Weights of a small GPT-style language model, trained from scratch on English Wikipedia: no biases in attention or MLP, 7906 steps.
MLP neurons of a small language model. Each row is named by its layer, matrix (gate and up: input weights; down: output weights) and neuron, and shows model dimensions 176-271. Each number is 128 + 24 x the weight over its row's rms, rounded and kept within 0 to 255. Numbers have three digits each. A neuron's up and down rows have the sign that makes its largest values positive.
After each neuron's rows, "fires on" lists the tokens most often at its 100 highest values on Wikipedia text that the model never trained on; "fires after" lists the tokens most often just before its 100 highest values on Wikipedia text that the model never trained on.

L16.gate1507:106141119115121077106115099165157133126141136122140151162134101138111110162069107138128100134133134102139136110152110105090110130121131128133123120134132119135099109118091151140130146120115087170115100121173091141117167101120210095087147082101123150143113134105169157107134162119153141151
L16.up1507:115166101104155150108137140116115113159135108104103130180096099136160131165120125118123111122150180125132131130072126132106142086086131104139146129052140108113130139067137138163129138126110144128145146119074128144160070141181120130145114141125159140131080137122140137116117155125128121158
L16.down1507:067140139115180134125138081119148155129178059078143108124147138121137121112140097165161124131128107077119121164108105121148107153113120119093083140121167138135123167141103106113118120082147128137166147142144144098091118092106142113109098126124125130166102102104104146167102130151169134148
fires on: " the", "|"
fires after: " was", " as", "\n", " became", " for", " is"

L16.gate561:066120162115132104147125148111138154146156155124159112120063148108101137139148179131161163152098169141125124096149150122153135113103152141146115097091166107090092119120149117143137144084175136140120089151183118128135137120127172125114132096127141156105140144131141140119126145130153122158
L16.up561:146154149141144104136121156109130161067122124097132128149147140127096098146149144095170123104092107130161097144119148117178157158112092108119118183138087127140139130117116163171184115115136099103103152139136154143163131150154125122124129206142149139129120133109071145111125116106167125102
L16.down561:138133152112154130144132112168140115114115157173112096128096123100112111129092139138136152064123125121132113103185141142119108096130141137167185127098135109125157083125142127114085142109169139076135146157157163170119118082099202132120109115128143121115078166115183084102124099126119135129
fires on: " |", "V", "B", "K", "re", "-"
fires after: " ", " Party", " FI", "V", "E"

L6.gate373:086123156114138087136192144153105142110139128123140118136136163107131098108145147141124123134094120119113088122091126109098157151137194106121132127123120147112108174135170123133138122127145107095137151142137115091102119122068114123113158135132103138112140135129127154165089147144139101164
L6.up373:149160126123174121150100126117161085161144105130165108132141155156072165140153104108145115130110114091153159150147111132143109155144108134131118137149105103098116162169115106136104102114139133112095141103090110155132118151120111138183092171150119117130089130162126150098112153113162143165
L6.down373:183100078138148142128125123124170118137155123111118104131146149132105144098116145111117152161162101152112107134121159162153089102143136108128101169108103123124088112141095099136119138085124115176135094150116107107158147114114173112130137134125162185113127160124114159102156082090121111154
fires on: "==="
fires after: "\n"

L16.gate523:154168106164148119118155159120113124101126119101187136124157126103173161159161162103108107169123119101106165176114137096079147133132104152166129168125147114138107118130112180108132198091102140179141124153129152090141120126095155072131148138116124143122168114100079154139091141145150099113
L16.up523:164118109138168116092107152114110100133116117164158140071131117138117096156143146112087131098093099124136127174176093157117124120103084134131112110129133109113138092162122162083110125126106093145147111124150093168106115122108140130180134114143130127150105134130081159119112164123110181097
L16.down523:132141133103086138151159147123146118126123146173121135138121089137142109095100146185159156116159132146125145164143143165104129156128137162100106138100146131120121117131154119113159148133121113113180118125122130159100143096113126136154120100098126170119122190139137085110136104116144113141
fires on: "R", " |", "|"
fires after: "\n", " \"", " (", "-", " votes"

L2.gate1082:155158138147162076102125101090105102108113125127116116094131169148094098139132108141137108126119056106080093119119097142075129161110145145133139107152126129108074141134164138134079140117146101134121149147142105091121156123089113126084169090144133129120134120119082149154087117105135151128
L2.up1082:148152168131128116104084112109120119113146134155089122123137157150084127141138081134115111136135143153129124148127143107128118124118128108135125176161125135135118179159139115136135109137077134149130115115103119137112155135148124099142138111136134153105145138172065133139079104113141165167
L2.down1082:171118134121115139142126148118127124108152136095083149116146161143123137112121102115119104151126120167139145108093137141131130087121119118000068146141126124124114126139166086145114093177100116117195136149103072138139117146159168111127124149126137158153117139142168152101159107122122123144
fires on: "==="
fires after: "\n"

L16.gate93:117119187165104082136130146171158176144129142109114100140075101074135138122137116064159154119149151126111117174139100131102172187101136132134121140123093154082082140152134086153109139127118117125126163146163130077123154131123181141096161154109122142128108104137144156152151170134136140078
L16.up93:101125100081101125145087122081116110151134124145127137122155127155059118173136135111132131091137097110161103108146119147054172144137134148117126087144111144084130135142158128192145124120132135091109091137125141160119188137147141140144145143131155187097151158151138123139138117132106107124
L16.down93:136090107113135107116130147143118107165123116115120123115112138145126130108154129135171178120130109112137148099077090122172128124161085129118128136183150175147137103141101116128092144134149096146158120121154112126188131088114087129104141105185155126124123136170102125101076151117132158133
fires on: " |", ";", "^{"
fires after: " 0", " ", " km", " Goals", " Team"

L16.gate613:136097140130152081141158171173106124121097119137162173121141150110140092153129131101102162122112151119145142119132126121102158091126146115166102129152143113151105159146115148153118132107091056139141098111091116113119081080125158109139161095148152136134138141113106156139147136115154138179
L16.up613:131153122133122108113107132157139145168172144130120115132103098153110113121111117108112092158098157153116154075145103117109106172142141132137125115137124123085153115173061173121147179133143121143118171109132105132102102149121141118113155117121124131110183113113088123151177195099109138117
L16.down613:124153155134098141098118121086144089140136140105138146119122130159142107119094138133083111135129128119142142117119117127142126171086153131123159094128094121093115129112090146124139156119136136171145094116118102165111107136146133154161114096172119122152106151143140066098133153142140102150
fires on: "w", " w", " W", "|", "\n", "-"
fires after: "\n", "-", " (", " |", " the"

L6.gate442:122142192126086080131137106181153139146147121115099133145162120150143123117081114090133155123144155148141121070140137106108170095060108116139121119140135154116092141138099096149123109098118109173131186192117077101153111105098133114142200118128137105127135144142079134141130087130130130129
L6.up442:108142133118137121089154136124101138136099145136047119129123106139124130129128090146111085142124060144105150101149166101127130144109111116113131110130102146145092121103118139104108156138093151151143116134078142100194115123114118088093139174143120094127098127155130147114073138091159141133
L6.down442:131154154151110179097094133114121110114126135092088155095093128135119141130099059100121100116122066152148163104151152120134103141114114153047047125115096158142076134126152114125101109138095152123169084126110140101149117165120200067107114180154110146150107124143122156146098164136167150131
fires on: "\n"
fires after: "\n"

L2.gate1193:125139151113122101127099169140130121147132145124105170109122135109112112139103157082088110132122108134154111149089111123166103133148129126136115151176160086127089090171114147092145120108132112111125154160178149126155147138125142105122116129073148145140192157133128165108162172146118154171
L2.up1193:155128156094137116126077167141142095135119134137120150117111149111144108134116169096079090120120124143172150146087127110172104114117124121142112143167154085151113096162114137098140106135124135111149165138143115128147144125140139099157114138098143143132180125148116159083151161158108151177
L2.down1193:127111122143136107104112117109118101151124111125143126114122125141155102095142170221150129112162145161123164123097131112145122115144123151000046127131132102158143142090109127129130122125124151120160129137135135156133135086140031122143119134148114148106137138136143133139134115112146116130
fires on: "R", "Y", "L", "15"
fires after: "-", "\n", " (", " \"", "A", "CA"

L16.gate1439:113169115145097131122154160130141098146129126150157127162159103143090134134105134127107140194138142102126127142132115144165144104107115152138121108154159115089102113139119162129192150103140118146111151146136113138163122094138176117113131101128140156189118140106131083079186131134192142151
L16.up1439:107179118126126102132085156101139121136163126116155170134081132179121104143141123142139088133115132088172094134111134098131144181131130125126125120135132123159099130119123143192158140120112126115098136159154116152154129140148154124106105140161164141095122127106121112144153186082142093168
L16.down1439:118146121121142114132113124102090160125131133145130116082111131106153114125148153135170122110150136178142099128136158084099177169142129128095132103110128119140108163145144113091133122116082124131100134157123141153145088137137102166149122179165151120107126107122124144167112116154126125116
fires on: " the", " a", " member", " an", "or"
fires after: " was", " a", " became", " of", " is", " and"

L16.gate1254:155122155136097096148129097147101132113124111119114175115113088100107114137128116097117138146105134111164110146128134182130121104146115096147137162135181142125133154176146137145175160093151091143122156127144141076093142142135176103116139131172138191130119125147140155106135162172132132116
L16.up1254:143105154146182077143149124143140170101132142082162167172139180110095104154105118144089113098148129119144079131148118136099139154157130132128105103111123111140157156159093132141145145118086106132132090120137128134133091105109140132130125133133089111122123094143095166107161193130153142119
L16.down1254:154103157158089146140139118124134121159100128133143120112146148125111151148144130162172110115085109135086095134100101125150155112112095143179151097136141129133112124103117121115111112121163092140112140085137122142117103157116130144122138169147123086136134118136102102074165128180162080133
fires on: "-", " w", " dec", " after", " following"
fires after: " the", " COVID", "==", " Democratic"

L6.gate247:100124134107097109120128124141116172117126141126136146107147138133118120124082118098115163100154132120133095131116100073093114098115117123156165143189113134126104171090150122131133095100109125095126128154122121119116132144146131118102141119100151114135151170129128131144089119102165139152
L6.up247:120167152122124103146137122153095160190119120105131142136084143130092123081107142124091147127124083116127154106117120123131104119109133101139141119183145142117108112141125172131118140126120157154121181157148110142183132108158112108067152104127151118109170104142113108155175152108119147123
L6.down247:105108107167134131072125126114093127111120120112122101120101116101133129156127054119114132135152153154127155116117126107132097106109118106037096115103124118120120116114187071141090114136110134092172095137121097124156132106123115117102161138105110149180166112127147141114099183137163129100
fires on: "\n", "-", "–", " Cal"
fires after: "\n"

L15.gate1188:159138173153137117157115148162109086120129099154140118151163137132132154147093150107129144164122134117129092109139136150089157126119109115129119096145102146114112126169132143112188105100151085120133114202118163136101140125100159132088153097116100156102119130108119123188175103203166139133
L15.up1188:108144130117119114136102125154118151139141132123108133126151142083100122126133105103148144127174139160173109144143167171080120161114134121110104121096132128141152089116125103143136119131130153180099108126167190109174129197126161188075168118150118136181149098099122148104140142104113116116
L15.down1188:075207130083127110152106129159164172142153178165127106154117108134158131099134149147112157136174158162132123093119149110120118137107134126162141115152100123158135164128079149146077136103166137148105125148157103160155186118127161142137156109152099132128139112139154106126118160138101163156
fires on: " |", ";"
fires after: " ", " 5", " 6", " 7", " 1", ")"

L16.gate646:125105130156121117138145124136118099137127138151134165146094123132132135121145174119141098145128132138129137102136145120092168129103129091145097118095117159102130114147117118090133135093098139156141096167126125118194113117081169161150144167147148146188104114132116156124168146153149137100
L16.up646:127145158071108107134122131141079175133139126120057156142118176152141113130127126137137177107129124138103107071160135080139127158130125130119111102136142165159104116138142118133134096122145104168143151169116134099148118132134131122134163190117100146157165151116102121157125129122169151141
L16.down646:124114122151129136161124098074146152132141121092113146172140134162142131155120111118117130133077110168123146109120118088179120109129109080121150122104073109164126138156098155189079149100159128131130101100101133137101121116131099114156087126100087169145118108142095131143144090172161121108
fires on: " ", " |", "%", " E"
fires after: " |", "|", " votes", ")", " "

L6.gate1443:128137124139130095125117101160149123143138124132139123167152148166122173131136127080137155127122137124160120151115132078122123064136141171118129170158142107124102145163133099129171130120095140139126127108076112125130092142095155104166125133136146143114109190141062125149129084103143141169
L6.up1443:124168119119155128112118125205135153184134147158109140166149134132124129102125119086096132139142111147129178139124140122150136116110130126119118115157126147154114137164049124105150130131082112147143093165118140130203120117122132105139145081143134116124109111117101154133149122073133129118
L6.down1443:108136138171095171094137113123095105105126117128129149109120141107136138130089079132108094129122142150155169084149119110131114101130091122092079112124132110121113110153158126140118117132115149072192100107138125136111101162154122096116088180154102161171142103112131122109093193166118126089
fires on: "\n", ":"
fires after: "\n"

L15.gate1488:102085134164121095162120132121113087104107083142126157129129157135136140121166200128116143155093141165110092084165098100102144100139105099136120144154103179100095118125141122181126118132100129114108141166121102092126140132128145109083156097139115177140128130118120142144152116172095133124
L15.up1488:118138118142138126101106155067137141191151165101086143126092113104165126128131142105140094080127131112136158118144129111097118120084095106131086113142129159168113150090085108110111110097145166145121118145114145141143126081072156135167150162133144108124101137146113154168083093130143078113
L15.down1488:170159137148141102136141109167127106130157086127130100125193138127143132148165085094099153115109101154144148141121130112154149150146075117214151144104127107146145127159135124133131125115097165069138165110161103100146119092147133119125112115125151153095101108093108097106110110119123126170
fires on: " |", "-", ";", " W"
fires after: " ", " Votes", "-", " (", " |", "ar"

L15.gate799:088128178172113100119162162123169121099147117116133106096177144095089133162125144061165127154075123093107118108134104100156133158140114133192112109136147158099100129125135092140158094091131104139129128170123121123105128102099141098137132112127129150124132109103119123141139084166156136126
L15.up799:120118105154123132139111100110137121154132150112133081116127126107120145146167133146144097096091115131138106148158169121106134147120155112110125125156133108115104125126118167161109161118147135141107160117147128109126151171106130104164111109107140139111139173161141149117160110126109115191
L15.down799:145132135117148092107140101140156113155138175182169136138125150140134152169160171091126123090173099108125144174156099098139125131111142136163153167114152088123151105134109138150115104085147136146132151165171114130147172125167148139130127088165126131141096108100148138126132120104184114178
fires on: " |", ";", "ot"
fires after: " 0", " ", " 1", " 2", " |"